Weights of a small GPT-style language model, trained from scratch on English Wikipedia.
Size: 16 layers, width 320, 5 heads of 64 (1 for keys and values), MLP 640 SwiGLU, vocabulary 2082.
Architecture: RMSNorm before each block, rotary positions.
MLP neurons of a small language model. Each row is named by its layer, matrix (down: output weights) and neuron, and shows model dimensions 192-287. Each number is 500 + 40 x the weight over its row's rms, rounded and kept within 0 to 999. Numbers have three digits each. A neuron's up and down rows have the sign that makes its largest values positive.
A block is one neuron, or neurons of one layer that tend to fire together. Before each block is what it responds to, as a language model described it from the Wikipedia text at the highest values.

Responds to: Place-name word endings
L13.down323:425413450480483534492481478467533531515414530524535450596530463433547453477581432534550428487545507470541491541535552476560436537563468472477479452518524511533506498539498542546520525539518455468467482406453490505495467526516507484600497529501557468443548503451514438510501495455426537440
L13.down352:528478444534516523548463489515518448526445548564539452451510471450551513525518483519445503480522546548502434500518521516511396493476526564505472515522506503512457482541416494490514531527514493541499479473451491586457499491526463502454470527527434462469511532417592524450434495548509446527
L13.down358:568479494477461474509500458479504419544529477504433521483532530553507453428493486539524568491507433529516525505545552486571493453520462555420586460436446487507437410551538529464519487494515521502527491525549435489532539520557543468528529519443457502470418562531529497548520552491470472442
L13.down428:549535536525481529542588555601415460496471513510511441433559588505520536537524485472494602458485516531464440556482559519477514375454448486474513510444528565485509492534566519510572565460501440535402460496494507460490500472524530521506448451474523534427431544486520512486457571490475583510
L13.down466:455456533556549482526583522437376509524494519503466562377477492476552521467472446516482554500482530494544476532485449448541527393486487542478544507460575458511488492380571440480480479492473504454557567460489511511531541496497548450468576518484417526588408527486527536457489468486598534429
L13.down545:446525432525504508524554438453482569432481460518513495494531515512488537476455549570523533547526455485473475576478468429436517509520500528459511441540532444488525587508495549470497458467442510515494437587478435388600512458493465517514557462486501488564465587517558561518517532542500516481
L13.down582:508474577532546488508525501545507534501556584491447519537506535429515444563513474481435586601426598475547399491511539540411563593486503537534506473475560550525497526530531532485481468493571458455491497501533549536521470514473504527554455471527505430383538473518533548515444574479469511495
L13.down594:571511502492484511477483514512491459468500441427453451534464532431416515491469546591491562469426458593509464558463464461511471510509523513450566525562520564471462487383515475533486507458460530575521493534522556506584544523466534471541512551549508533508595500518539519529544494559500562500

Responds to: Indefinite article "a"
L9.down67:532519428479520428473412423475545551486492566501536476505512480420548531519453612458531540469507500493545557450534475534564473455536454443470422474539572544512506575469435471527481469529541523508485509470430547477462458488517458496495533498541516485502464563480488487535515548435472455501
L9.down580:514504517594496554523536473484485476503569534457489531459500494564521462480487512489519671523471494511448458544547490527519506495463494449439530462503552536538542540479406450512518460531476517584552475435550545535529567481533521522504471514492499501470447538500507506478576551547554511494

Responds to: Mid-word stems before suffixes
L3.down327:465470488499499461502507494502527492515580458521576509508491499583514477528529539457544460490543520512474524497482474508532469536490456470572542533492462449521568501485410448531518522487459461524572472449456560532505464500541486511504502481492516515517474518512503439443496563490467540511
L3.down445:577497464467483492520510572486470525510467526483490558499512503474442483464447416517523495502488557516510487479448486511450517478476528455504550554599483524491572516442520561528505465447406533495402540491478435459578443519452500520474493597530448567537506462515572423422568525499522552476
L3.down566:482476443465523544532442486498405490589528474465550510479507537495466441533498565517526413519499504513494481491509551460448461555513488542552523535567562522517447502458547553531502538611512526451473470434474459479565535486519479545467550559492515535588463530493460487478470532487585521507
L3.down577:495425500489509550507552507532455493539518489487502560437525474545500486449520523519549505532471478505463566465515520525500500476564486509505484456555463496535528476544500537501543492616541494492436460480524595522525578435542439421479518425497451473490475513507395544466512545525508489481

Responds to: Section heading markers
L9.down422:478474484501488519467539461437547451490523575502431481442507545497508547512531524504528547547429468498447476510504449510521523510457497471532574462568580532469597517514518467443541508494547491518500479521460452539503537520523459512521520514396518492522469528499504502518566463449436469461
L9.down631:565544541515533484520493564559413419490543503442457517504527451486560549491460469464522448496433505477528434530504469480415483489516419470472602574463458496473528509526579438459450485577562489514543446494556498485555501515443467448497499459484527565533488541487492465479453523495441490510

Responds to: Indefinite article before noun phrase
L13.down49:502538418525519471463519533464484534552509504489514527512472519503522496493447510476450800496490425514575470505536527408498516484522561538482577497523504499532487495488548523493460502451557541495448516510508526552504499511443494438460505470521463479442472446538498502521479448518499509490
L13.down190:456468535538513469514503517518508534483433512471506508593491448554485443511485496470503653560468477529554489483459456495491546475522470450534497489589434519478489568571548457469508550498454511522455521568476535451544467504488422454536531473480476541493511486478504458458485522499480522476
L13.down297:530483488538557499443475503501484518538553525535519488492503469497543515511515471499473825493502476494486452540509504509508509451481467462515422498593535460500518491491531490514508484428482528511484496491494485485489538511476464492512529463513517519472520444535561459526445481525494472505
L13.down404:408490553551472449489498562482492542479572433456490490519460386493511527393457498514475489481522437577559568548520496513538452497472494524444541573446468444458478491440487467452547522438557493515580583552543487607510427555536507544490494486494513557491493486518458561476468493547511511466
L13.down440:507549491485512453550448445555547534541504501526542506500524393549517456529463456423534473433454562519488485534507534487488497480484517473438500477472534482506577486474481496517471506549514478466507492472481546473523517418502533513501546548523487519505554424475521510513497461453515440473
L13.down507:496534492570527556552492490518566445448527473519496529436517498562572456457520455479471516536473453420524540478515476536600473471499498521496534489522507491504512452481480491530495441526465434477497559491502531462525423432475508548582456472507469476537503497480559477486500557505502550507
L13.down531:488508509529529476488486509451515442512508464480521509501435491527509494473511509517466838480515494501571529490480478483495526480519516532468531519543496488563473512519532542482522499505474488462497496515520498484507500514429522505529555456562600488498498499537520550510521523477495506490
L13.down570:510478504510514569520463467523534521478460448496423499445457495448566518519531423454527580531450490411483552531592445527452553562496508555443525482498502515542466541487486490528512477564465402449439551491439550517534524413496521492511520537511467419535488549480479502490522544508509500482

Responds to: Possessive apostrophe
L13.down114:495515563474537588477466518522477494542506494528613503502519505477520468405599464461495344465485564545455451508434571505483508462552505480486472518466536503511472516474481552510550503529499533472537474469473488445498504441507498509486552587447559442558518581463478504547511517517491519523
L13.down136:457450565483539519479491519484472504477531450502530563449505433451526539518548437509531418513530475513530527468538502451537486498522471523471521436484480504488478490468540481450540492517519529385514448443491506531362517479478498499562474459538498478457474475547504504563516442519480547551
L13.down181:445471471530510474416490487434599489442512462504548506510485536476550456524510495495455394496511412498551519435483466419523477469613507555507472548477537498507463510490527476529505436477528433499517517479503457546434486556434427458465534440478535428455513532466389501519522535628441457483
L13.down382:508417473570502462471457604516519456465448562457494493475524519531490505541531485498588550564469527463523486531550450475450454472514457536484477527470467554508447502508466464481440496530428509535526502494563497534496559543537443499456428524451491547465517496595428444464432433501479528476
L13.down407:539547439491499500480499502527438536561510383511475448473506547489495476528517497467427553539542544552507592546433474510550493494517455480479490519527510504501497552457483514497493499460483518531572513439523525476492441445523496593497511539439440519486510489437451514551552393452427462447
L13.down539:511491467510499514448484552520540454476507482510495508469468573565482494521575536542553481518454555534519534517510478488467501489487490392466445492514526516487550489503476560534547459499464603548514459511557460501492520461548513487460533559546493445455511525526484533533513474592497547450
L13.down550:498482549459587476474507454486471466525490484524448502484487452493481477456506459521519450459497488511545567480518507564513568488534506517529479525516522590547498515537495466453519525524531523556544440477517487425494476546478509437554534446492493476470486477587484529569521428465480496478
L13.down618:480461475524495481480472543450530499539509487518579459509457474482478551486430460568519518510495531450497535531407516566552514447571569550452510439504482507453452490465471616499513573477516491478447383535542454582562437519477514466479521423509503495517537511559481518513497622557455531483

Responds to: Copula forms of "be"
L9.down297:446456544537442403531465590511590492548450517503532527592393471476440437538488473493547529464561488502474538495542473562546591515510450514493548531473461535465565556521431605492477609508500497486490470488447486557481505439514551532514463522524481480470501494583590495552496610505534394493
L9.down595:463536496471436470560593464518413559571456550474510473559442520558489447518557465530459770480563555458437470527529513533564541485521547476514503533489455530397517521489519487496475525552482519490544465439507539514523547473537540523552527506527521503457445540575576505492518558541486480460

Responds to: Word-start fragments
L9.down304:530546478485562472483500483546458547575502504539427487456482487467505446514497470472507490474459525553470523549587430517454537444476491556483465477483488558563460499505511419527555528501505498505509481484525481486474561495523535463480509521536514423546518521564473477491487480569500491511
L9.down462:548556523478477467527460480507532561502536479520509472565573534551497509529415490470521486490464511472556510508519491451544490447513541553470475491493473558459501512470448483483465490467509591538454527513461497439481461509515521503428466479482496492453492489504486528541551543543490560557

Responds to: Mid-word verb stems
L13.down31:481482500495478456493493462480498455455463484426527507493532474474537462493449548513504416518447551436486506582530543505552497586528486518543514548507568455482462483549464480411528572521530514457505438504490462547494548472476501467479519587541532544511496442478535419518530458489474525479
L13.down119:413512524447514481490479543426510499505486522467455455492442471468536512473491462542498386501518429507445458466580493546507576459429487530474469475509555495564479549581482460547524483479457483487490479507494395525558490461460464507483494538539472562386488553462496514486601503431511490505
L13.down191:535533639555469510595520427532558526501568569489574473529552547475497562445456501455524463491534486502437446479491581589496482465493461563485533576477520505462479480436494524472506586466505556471528419520529484528430510408443453541548535422533504521458563385563555500482451490504493495453
L13.down208:542425564540430469551496491458471490537503480534484473581500470497534523555451502461537493437539514548550567502489515529486515476555516567526493513548512480491511527533446391485591490514497481491446501484513538527492474430510482539443472427517531565413475483483525536522512490447534477499
L13.down458:459477503556482474492461465463476481414537480532490494528433434450488516524491527575535469482523518517488455457472524501572518539615501535510580519483494535508525504514437464468571475498453559417463529533455513469564501443497547510474512484452518528450521514536531546498506498485509499540
L13.down471:618477512389479485469490500513487494536571515466512525510452500502542480471572585484487528472469548541482526598518463495480619424476472522458477475508582512501501523520538464503477553531475481517504572543510570406468511551518536489543594505490518526510521504538511520442436571506446513530
L13.down472:525536479510504543539496465560473518504513489535538506482515552453422563514451505432557508504552473536484501514559552460525483446508537423438557537500506509463505510567425441496508459534548478534529443504432413461522528568433543512477437448503433437519542509524564521439537526530575510564
L13.down627:561429547491518590464465512508619481496532489544504511414420513534514478540478537509507465504558533457479502547478463523549505485474387514517545450481547524509465419522428480530457511509507529541427467372505464521481553425469436445468482455504487462469529484500512514520468568550530474510

Responds to: Word-initial fragments, date "on"
L13.down25:468522537434535527554494540511485473473540427504398456498550519485477488551423457535457486466493443461504461478548454558483486481511562440570505451451526595618452541497531494500533459462398522494508530494555492482552424540552535385449496452511495531504434491524510457500456585497482536520
L13.down259:490512493540512503481566541508519495498513490437542483543558435500503517601477464515509407537448420548550501451566529511424503526444524497470511462481505483560486496548558531508483503524522407521481478494472496412551540499524502581480558446523482422512428524569523465507462415418444466481
L13.down310:528454467562451504450504550495497483498534444467493529517595563407502480561532558542431661469470495457460563504467577476527445447529540447443486526458538454500460556482442486492527443505505558512444456533524553565503481539509545485477527554531504568517461477525532530463529484474516517530
L13.down315:514469555503492534509514521530515476476492471506482569486544542516507561459452594489483508536432483477482491462487394407568465496503445484609472532494633487513478518441488489521486472513530497483492472477474446449552511464447555505470510457497545492566447429442449512594496510462460516516
L13.down340:537487441502487509462503472503454500553507464577543453470591505513549523498499475445532516476548515529460590512530479526518522479475529497539525481516561531481502483495544571538455479423390531527563543466465521453496486449525472490395531555517497516524415530494386449476497505507498490491
L13.down403:481517511519504531589573527501545535476560532513513487529462525534476514477529498521505434492565541491529505559518452426469407536533549473506546461514472572594427513504517472493519505476454453527441548520493489508486588514525486425486491568498552457489470493487500536495475583415497486554
L13.down546:509549499485456436524477561445442565543527548439501481537506499440562498536464502442520560504544463430532510428450487473509465461439483511527543377537552489454453475593512517487520532525525497501468441500484442521511504560499527590495540510517497486444502583458507484504434532473490479501
L13.down593:489439461483462518489506519465473523497467506546498485552467544467509492497544421533442538499556462591503530501498440393536572486485546433504508494514548501519487478483493413510509417466509513542487541505507511436501489425496522532555535482553522560572555516552506499526445479454490494517

Responds to: Word-final name pieces
L3.down33:513417528510457475493479477516484491543563476542562457532473490536433469516477463498566592518552586518527542455522469403503498550468526502497543534551493497469540436502466491471495438466437417507471418477560477530499501519480508533484542485476496491512480462431570501565470515455514442537
L3.down212:461438500540428437472493470430532496460432483508427440519482463522519466485509491503520569546577521449501507460546427527563547444567483485465541508541453581481430420509488468536452482489443486456535479514491533486473515471500491488540492501502482488477536577489572519591487524481479536498
L3.down286:488431471518490456494489499526492443543526519454491510470488539540572499498493561481537383492475447565528547514482470456444500428532495530478509501422515526451474509575488524582490461559517485568521500482502521505512499386537475463516557574519406544460477506492481579518537573452482526473
L3.down465:515460484497508483425484533519462575522483482516404517505514469475453457439493514526522500442515509446508519530467494552512513509481452542479457464478519517499521478442441484579402531434494512508468408495434486523446533578446443479507515493516469524487536454478437448499468530577508556486

Responds to: Word-ending pieces, opening quotes
L13.down109:438582454469576532572544477444548475535511471475468510584479395544498461468462526532505614435463454447546427477516480433491543460477502472480518508563504449564575549505514552551509501506482449480499507518528516430533507469530462505486449526521510499471474538508526549533501534573502485467
L13.down131:478494529528541560524435468407513447497500512475571441538537466481494480524466503512556559517516606484481502487457450464459411522468552508533538519500514451487396476512537515451460507497429475514511543503518497574484549523504498460463487448569478527468531553484425512505529507494502514503
L13.down160:479480501488482564535541424488492485480510466590461483560456519512514487554453464525513508496516512536473577572476447546470526434441471435530463469523490471525482551445544481451527482506506523477411510508519482477517529503470512499485470532504473546425539569571499506548529417499511573560
L13.down188:497545498484583450505488479498403486492570463486467466562444457478537479508466517467502439543519498527524477467483428550456464559511568497566514443426473526445516550476469528457514478448483532550490540553488401426486422457512472484413456468516530555482483531558467409557436464524561488553
L13.down260:563514406529463530507499453539586491516479537519427505469490529450519551484512526555527506475508486523542536642509532493411555496506537498510456496504455529497421597503469529499468507516450470514525593478510535503560451531419511504516446543522507484496445468518499505431454389479491513486
L13.down329:518530483515554480555451444458471541570468484489472521527498484528516394538499518478532667510504521522495446570545473488444461546499518498499496521462517521524484559459551542496477496470494502522541532463532493497508527539443567509555522511529462507504445494511469485520496564559508524476
L13.down527:519559537523524498593443462536487459531509575553470592469512522580513490491528496461494635431480499416519487533518506489545511483518433455497512577529533482510462484485561507625522460469506496490454447486532530476514495541505489449552547528438445503603529451499509491513559492435509510536
L13.down625:539468489480543492552524464461565509545488561440529517553462508506470537554475463514513687566509518496498507508483454472512496519528517509555550514510472474495503500471476538447519535464472493486490553500441503499458506486462518496490447517480527481490554499473510418529525587492498478520

Responds to: Mid-word fragments and "as"
L3.down284:441518476489528476476515502514483532499554501542414522494581456447570485555490480547497454579463518445490461443487565487449453422544548510535458573486501528545415500518488494463489433510499513569450487465553481484440499555492543477499519492490516524498572451451488430504454547445532498536
L3.down330:547519525533460513461563480423456531495563538541514454445450512525494515455484529475453482505603424435512540592475522486516473487452500465469545546480486473427535485470535483486508467447470466457499556436464501516552489550480513464441495473521498540477571528527459469482492608594540534539
L3.down347:425530550411487510513474506514457535530509514569520489454559519482505486449500453423537556522494523507582514626456470525481461560549508557509492512499513495473522466577445508470515489491543488484516468459511533548510485481468466577547463543524541599457584500488520540564489458456555576473
L3.down556:508462527439555479452488500518476495447522474539522459547538557465494456510490517566420436485579497438519518574495519425482452513524429481501506450513478533504558494496517534523498450555510553585494510508535461494513510510602519450454502426588517506534464524459540519591488504504528455555

Responds to: Incomplete word-start fragments
L9.down0:586479470478447473470490487473510519485469548526468440514538508508606522525459550490543553493543496449513578503516442416510460516569552487500484529453513463511472561439509434481497510527535501503441487450489499504512475461461496476546512470443486571495499431549483514470543565534499481457
L9.down7:527541473459528487544525433476464519534547473450483521510548541564531547527416463561508567530521518529427520517454489524502523486510535472517571551526530423520474612494493535451517550451561510471522470510507449464396523472482457460550540519505554508488496527536487509562570488553454454457

Responds to: Closing punctuation and breaks
L9.down379:412582557508562490484503543461444502543518399552453455536449503469528559438552538487476444494597473456505521486497483556519448456481481436495489530521437511558582487521502562460516499412493531468508524460471495470474517515525575527518503473544403503468456541522490481499445580540568527481
L9.down596:477511543474467480446496516440480516522521488466550391513502513490482542444404498467512537495511575462555533471532535507472534403489521454508479480452421547530536521449551446507447491497473378588502490558499440506490448463567456509541513568499435460495467528417472568543450462532461382536

Responds to: Slot before main verb
L13.down122:514492453500470541455459556483544534520480563510505523422505493473494403512523460498533617456539474528517447533464485529527492427608526513530480562551507537490443491486499476500503511477469502511495545534515561516482515477595523446440458475495479535470509480503485455542445472449469515428
L13.down130:479498493512496533488488414563496487491505528569482495458507532497438532489496510506509554431417516508416510537446514526512487530521481499462479455538527550531494500469549508489485518480461469598500458470467506506492533490455537529542446548467467460481497476463497476521448571475482577499
L13.down144:519474474476472536485515472522527520523451461513591470413535518463530539457543524534485804542512497556437581488468523537536427550523541494521508475495545546566491503525564453484522546487494512496504528537520511509497506515503529532475511488571462468455556495461491561479547480464503507401
L13.down267:462458540540502527472472521553499480509497509518498493479465453380452480453575405476533543463483560470536481541446456542474475471501466519496508606466599464471542459458569527426541465523485519462507540513530545502502471438483447519444482474446532474484432555486538476496523499498493554574
L13.down269:504496488510539479467578529539516569540475544446477499492532441543445510516432446485507688440476457507490534436515449529449533492486495423544518514489416552512444508421471512479462514481503533527540550529443531485472564515474494491508453437494454498490533442548546522526496529503509504515
L13.down272:451584468529462519508517509517509497508496517509524494485499486478484471517561497555498726527536437468508420462514555504559540512554478543509530546501534531476471539486533510484497547516463529529542522551523531474442499463453556476544463518484545629531468495519531479473504585464476468552
L13.down408:521504496467483499620450577466442502501454517572525497515494450587541515523543404457487588463496527486589464449483502510490489495510509493449488477553489465487538506515485544500479420481486582503568498537559444401474489461479542499480483498503569495423541477474554461481459478513525505475
L13.down463:447503503572434519579531475536500510525448503556492550513472480538559478470484498486479479494577501593478509554557504427475495495456533549515434486528481514509471472512548541573492508450507479469458495392536512515498503495468478457555482471527517468485534485542517570523481452459505493499

Responds to: Wiki heading markers
L3.down246:508514546525432567505560527422470536469554541492523515478428532526486592449517496482426457512464471482419414514514457488550488503484397457505473485469519502517533540481421407459493444449484549503557546474563449540412505516522521538559473496543568499556489553486497487448438446459433461470
L3.down267:525433481532490536536570472421506497505525537476520512550482530453440515476504531493506387556471521421446542528556442496436496505529459505495494547494501540556511522501514541487463490492484535547532488485557521537495492510516526462486521495521463467453525533480490448529518401495471522441
L3.down553:462551505477418487481519464504505510507491477524493409494498474484445494487496584482397631532577461595482526512495475475474462488430448467545507509512507572473498499601507500432490527423488542480488471469503536522489470528467512490461445522514589475526490557488486452511495463499478459483
L3.down555:562511452456465552496503465477509577505581527548475570452516523487524535508468553488513509506589554486485571514572479571485559506487432495392452521528440519469470530464537447532506478448489526504495446438528522519461486577515582525551445503457530545512489528513492489496475511466535523476

Responds to: Word-initial prefix fragments
L9.down233:516433473458462506515510517514498499484522410514483452555553498440504433495458538508504419507517450482510430540463488483479503454559532423517464480488467555528468424506546503585499487509465512499528498489598436480437513505513530562504550545524496523500503500468532552550515553505529491503
L9.down411:543510441490506480496411477500619544501542504539484486472582585560451395558508456519551454493517564571488524537486547482533560470581498464461538476479527510470497493524471517504459474459455502493527515485596437442539501424547542447495612508520482520567491575498494514571527531424483421464

Responds to: Word-initial verb fragments
L13.down23:473517553545471465519506489512457529460484466471486494502417528460502466547482505501398470467441563423452501409494519486497489484514482517461560439510495434516551520566439457453538512514495485536533498490473473567518558424518528552507474492409461555568478532534514540512459432515467494534
L13.down44:502499505514527463559535439527467535525515487589533506482501545528556472534496558569567511528548502556486429471506485530594485446467439452553538482476535505608475525545563464468520508548493523579552564526511524497486515483490531452484496497443503534382505503487451536517423527528519507496
L13.down164:464519522473445454536484470400463490475504551496482471494506557558478528459515476517478506540407432510486519463518533567478556474578515487560499447447538456591587482590551538521454545430554547533541459521457459449464503468460536547564514510521492564442432499503523473518478634500494537513
L13.down173:451504574520458527523454436546472470492506447519529548490517475487460493507468526569572515546539514504489490464506491533492499508443528503515459455546557418537517465494505510494461561530532395506507425514456551553556505519466457593437485515526569514546481431475563566559458518516517548478
L13.down226:524447460531521511488547462427492533479463462511463500548561526499498568501559484499503509462472542543498524492469545453416502430411472488526543494512517440526438503492568508528555455562531474521345477510485535496531525455462560465463459511466548480509424565493511537510465450508448506531
L13.down537:524488486548462526522466478505578446462591495464441522510491497491535502541449547451607447508460465484503416545505505466440492501484473533475496543536415567490567512511489513499545433524494495448537435561511477472487438445506526538510533552476515490539418539565523497449507482512468523528
L13.down549:502511466540473509497527535507472458554479463489533545459519477479503581461479507449519478488492448417454523512581493477501551522502443538549564484501542472500456493527460533510504497476495504428527492463444463541490569470483480579462581452433496477499444473570534541449551482501520490498
L13.down571:567451487507529464500504451535536516484522505521514521462478507590526501553523573458475337550524494542500498499380552539476483505505469466618520537461545526517466432526603477587495498479533426483489516539461472514469533518471536447527491541563473523477563520517468469418455598444508440456

Responds to: Section heading markers
L13.down43:514464520450521496464431466495467522485528471538561491492582511504486533497490584506464410450517502547439599482485472526427510422558499445514519571479453522510543496561536525523533497512522496537479491487597530483506436462492561504524494487572473514475491510505460510504528522518566546472
L13.down74:505440503481460545506495506547553523467422501495463473462523530469524497473513513535512612463557530539573496578475560438466548509450482517435561483497439499436454449517523542549468491514538421538571554458556555462504510449505505546490623550443470517504436505496462545493551542502456434497
L13.down96:497432584507465467586511459466509489492441525522459554487447423541520430572519529513540655494456576504515510520558490503552475487512468553440498465532502487522500444501517560566512536475498492491521494528593562439521441508565503498482493528537489506575422567561543505509454534466501513467
L13.down123:498467510453488594493516479443453451586505533461522386517519560501499477509452545460496516511480555572434555432446563483548518512456554520524578469472518441415595454499494516529479546468555534538461441564513446439521478423554540502528454455524522544476577524414472561436451501486496461484
L13.down152:516446481501484529495416480449438504533480450483576479542504469519497470436517491551549502499474496455454514498530467510511525464487561495489505481482545479501481453454555494459449523495538504467464593509515501447473572448496497471485444521562440450570511464485476514454532441550478502454
L13.down287:486483488521501470494484485511477509542456494455465527461542467445504505561564471522478572494530528464454444500622492515438484466523496484511449487525492535505523530453426504508437524502578499531489504498499473464517549455494493463511486466490544415465518547522451476536497435531478473472
L13.down464:514535455511505540522537534471548631513496472462532530393480562507469488523538525570480440487440565569533489441487462538467569433481506514500451517515483486517547529559518510536541521483560423480482500546515503511504530542508499427581542498471536511474474546417488536506507342438468482520
L13.down477:458463515576417543611520540513516456510510571425458548478519514455514501473502459518533671476569503488512500457479539520516465480516507499441446499518467512507480542507512510519505523579491442481542491558553484539539451479539520462569568426457551433497524501491557565560435480468527462543

Responds to: Pre-verb auxiliaries and "not"
L9.down192:486494554473540506503517518538488547561449512520467489567427468466530511479492516450425655510547510466513499470607508576508568531386555482477449433481453547486544490571514541543521511567442472563582473518544551481534459531443559416522452469551591472501495461554503518558558550481477515435
L9.down500:488560387519496511486500412492430583525583549524465529485482540556521483545455531526549553542537536548438481502483517486504554468534401517517579536552501588517455436432487527516486429450582584484510557559469491477583501430425468520463518538452444523535533505496524454577490526465575528549

Responds to: Mid-proper-name tokens
L9.down217:500431452525493484480480508485463542519512565463563521478540495561554449497503567482478594456493627519386496482562499556503523498476523459476480532510527521559490517497419461438539473459443557490504541513516510452488507498516619523491455529470513448549542521493465384439467508592459470495
L9.down406:534464462488525545514501562491471550496421452457449500571456500549505494488460465564417418459569495504476517394496532553435486492491449509481587453470551489484452506470488563494452458494492465456470507485501405518505504557533494591557488476488493480513492438509468501453515433451480517532

Responds to: Mid-word fragment after "pro"
L3.down55:501504428534442486521479556455501480483378493540533525493549495483457519537508438478551468560611484513530503498476467510532479482457489466558448498468495521502456525542494484504460502426450490504523561429512460458518504534491510512526531480498515488471486499523539556510548542529465525557
L3.down147:557596489493481538488525479517424561526541507543461448473514540538496513517447451502487326510529548550499497518489503456488507542503502522487538478524514545472499576503523453492542572504424463510485501509582603504536529475469486541485542462477499506508482531434488466476526689540496572489
L3.down214:417462454481433515441498504495513518450497541530404471471577507396531556410470479506487454458541491489394498475567500495503523522466407483524564543544452532435401518543611395510525462464530471444476460528469479470494522511554503497530504520518485469542510435439498543478491528486478460488
L3.down270:528477559524547503550535461484470538452414456548542549550532526534505527502491522452523569490505481544516549508532437489520500468491494470487485405528437437465513477504480480540507492433411559491580524547499544470513462546490456469526506478513488602545457502559485508514505478528478482443